python train.py --n_layer=13 --d_model=160 --n_head=5 --n_kv_head=5 --head_dim=32 --d_mlp=768 --vocab_size=1342 --activation="squared_relu" --norm="layernorm" --norm_place="pre" --norm_eps=1e-06 --positions="rope" --rope_base=10000.0 --rope_fraction=0.5 --qk_norm=false --attn_scale=0.177 --bias="none" --tie_embeddings=true --parallel_block=false --init="normal" --init_std_qkv=0.0486 --init_std_o=0.0 --init_std_up=0.0486 --init_std_down=0.0 --optimizer="muon" --lr=0.00261 --lr_mult_qkv=0.5 --lr_mult_o=1.5 --beta1=0.9 --lr_head=0.00813 --grad_clip=0.5 --warmup_steps=200 --schedule="wsd" --decay_fraction=0.619 --decay_shape="linear" --final_lr_fraction=0.1 --batch_tokens=16384 --seq_len=128 --doc_mask=true --train_tokens=158900000 --steps=9699 --dataset="wikipedia_en"
MLP neurons of a small language model. Each row is named by its layer, matrix (down: output weights) and neuron, and shows model dimensions 16-143. Each number is 200 + 30 x the weight over its row's rms, rounded and kept within 0 to 999.
After each neuron's rows, "fires before" lists the tokens most often just after its 100 highest values on Wikipedia text that the model never trained on.

L7.down495,186,193,164,245,161,220,187,217,246,260,175,217,174,211,231,155,176,229,229,188,201,227,196,195,210,179,224,160,233,185,179,253,168,147,189,207,174,223,198,252,205,237,181,147,216,203,173,182,197,183,169,186,181,203,205,193,223,170,234,215,221,208,244,134,238,230,183,214,141,204,204,190,231,245,183,184,221,186,163,204,188,206,215,213,257,136,185,227,199,255,213,231,219,212,230,181,172,260,178,130,246,182,203,202,134,230,198,205,160,220,231,180,187,201,202,252,199,158,212,167,231,228,189,190,223,160,175,187
fires before: "ore ", "i", "or", "ame ", "en"

L2.down266,234,198,170,171,173,223,198,172,273,247,184,138,122,195,225,172,172,205,246,171,239,219,226,147,221,191,191,256,183,153,218,212,236,187,201,232,209,201,211,241,154,172,173,203,224,160,193,162,251,204,239,184,173,187,202,198,217,226,167,203,224,229,178,118,225,171,164,177,229,233,185,202,166,206,180,247,207,162,175,184,221,156,208,234,212,195,257,240,175,143,198,212,250,200,139,255,211,252,252,200,182,242,205,212,205,215,201,164,205,184,227,189,156,215,255,189,223,178,214,201,204,208,188,174,231,237,228,251
fires before: "ac", "les ", "ad", "c", "t ", "tion "

L6.down138,160,236,245,248,202,195,205,187,211,234,197,182,212,175,196,211,161,234,208,269,201,163,180,139,201,211,203,207,191,211,202,214,233,256,206,236,208,214,226,255,198,215,181,236,194,196,185,170,202,185,129,192,192,195,209,193,197,217,181,207,202,214,252,209,142,225,229,142,189,199,268,227,152,138,188,191,179,205,231,183,177,197,181,159,190,213,188,226,173,222,185,170,207,223,253,173,177,238,215,178,196,167,188,168,222,229,179,153,214,233,229,168,155,223,267,180,192,190,265,254,178,206,189,166,211,194,238,161
fires before: "S", "ev", "g", "s", "ks ", "m"

L2.down338,203,180,149,214,226,226,185,155,207,163,225,152,216,198,144,220,194,229,202,180,192,201,175,186,140,215,244,197,224,184,183,205,164,182,154,284,215,207,255,257,184,189,204,209,227,238,168,246,216,178,188,208,249,198,207,147,198,208,215,202,209,219,176,189,194,184,188,251,214,148,165,176,177,218,224,218,186,230,209,171,211,159,182,220,191,222,210,164,214,245,187,218,189,138,194,171,206,188,155,229,212,171,260,183,192,208,182,192,234,224,248,184,144,207,240,172,218,232,247,223,224,185,187,187,175,191,236,229
fires before: "ment ", "ment", "ou", "ing ", "le ", "ended "

L5.down752,202,181,192,201,212,203,207,174,193,210,178,248,187,199,201,195,152,269,182,141,212,159,180,195,254,196,234,165,245,200,267,163,196,145,232,198,222,166,223,161,175,226,202,168,203,222,182,213,125,133,229,194,214,254,250,231,168,216,193,249,197,237,185,172,228,167,209,184,207,223,184,260,220,193,150,181,222,186,149,158,207,202,245,250,204,233,138,210,162,206,169,235,173,171,204,169,178,224,247,202,217,205,194,243,229,174,213,211,186,193,221,162,180,228,226,139,171,210,193,211,235,177,152,194,154,215,169,234
fires before: "is", "ation ", "ly ", "ation", "c"

L2.down601,199,195,175,229,253,195,174,184,282,204,184,164,203,218,233,145,157,270,204,197,270,221,196,181,233,201,181,134,199,209,196,149,124,146,194,209,187,214,226,223,247,191,195,202,197,205,174,204,179,212,148,182,259,204,222,199,179,197,167,240,196,174,171,149,188,189,249,205,271,189,158,231,144,222,211,203,229,192,237,216,148,164,158,183,205,210,202,245,213,217,198,201,167,172,221,177,163,223,251,201,158,204,220,214,181,206,211,212,219,205,227,216,241,233,218,186,241,170,223,249,197,183,218,131,178,219,258,204
fires before: "or ", "or", "ment", "ment ", "ern ", "i"

L2.down689,168,159,181,204,135,166,192,200,212,210,222,207,179,178,189,159,177,214,227,198,241,158,194,268,177,239,185,216,235,208,214,171,196,234,219,220,258,160,265,177,192,199,193,275,202,246,230,220,169,235,210,191,203,242,200,256,138,189,207,148,276,189,215,238,161,192,214,224,225,231,170,185,250,209,222,219,195,167,217,190,198,180,232,231,225,213,174,214,171,230,226,190,173,216,197,170,201,166,155,190,227,197,223,194,206,244,191,213,170,181,203,204,185,215,215,217,146,166,129,202,159,200,220,204,154,243,241,206
fires before: "4", "0", "2", "1", "5", "3"

L2.down29,285,218,242,177,189,237,159,194,196,200,229,137,239,247,202,164,203,220,148,201,179,174,158,179,183,242,163,207,241,160,218,256,259,212,181,260,183,156,202,218,199,161,172,217,189,190,206,184,211,227,142,203,250,165,206,215,182,232,194,229,194,218,178,189,199,183,222,152,201,160,187,231,207,229,142,272,233,172,223,214,178,240,182,268,219,200,223,165,215,195,229,184,189,209,124,197,188,203,246,195,160,197,219,158,163,184,181,140,187,214,224,196,218,210,200,191,229,212,193,184,212,279,198,203,253,202,186,210
fires before: "\n\n", "\n", "R", "O"

L8.down591,227,119,198,207,193,223,215,234,221,219,145,163,198,230,148,206,222,237,219,224,242,202,190,204,225,160,194,180,184,244,156,218,206,239,159,261,238,157,154,266,189,202,167,201,188,260,188,240,204,219,164,185,164,190,218,238,166,156,191,224,199,227,221,213,205,207,130,206,253,179,202,201,189,251,218,195,220,220,187,196,153,191,250,223,165,205,226,197,246,215,207,223,187,223,258,164,149,224,197,182,220,189,167,210,147,147,207,205,198,214,191,210,176,187,190,240,146,182,201,196,224,188,226,221,183,178,209,209
fires before: "\n", ", ", "and ", "of ", "born ", "\n\n"

L6.down175,172,221,144,197,189,256,184,215,225,196,218,241,183,180,239,289,165,241,202,212,193,161,164,194,174,217,164,246,167,184,188,206,191,137,177,199,216,171,173,190,233,189,214,233,201,276,208,206,199,215,201,170,192,177,186,207,189,208,180,194,142,238,214,237,170,201,223,217,166,173,166,192,249,210,194,260,217,244,191,204,198,186,174,224,209,167,202,206,199,224,222,233,270,195,205,239,193,167,248,198,192,232,234,175,214,193,211,219,191,197,208,203,171,255,198,131,203,249,200,160,153,184,170,185,226,131,171,184
fires before: "any ", "ev", "ti", "an", "le"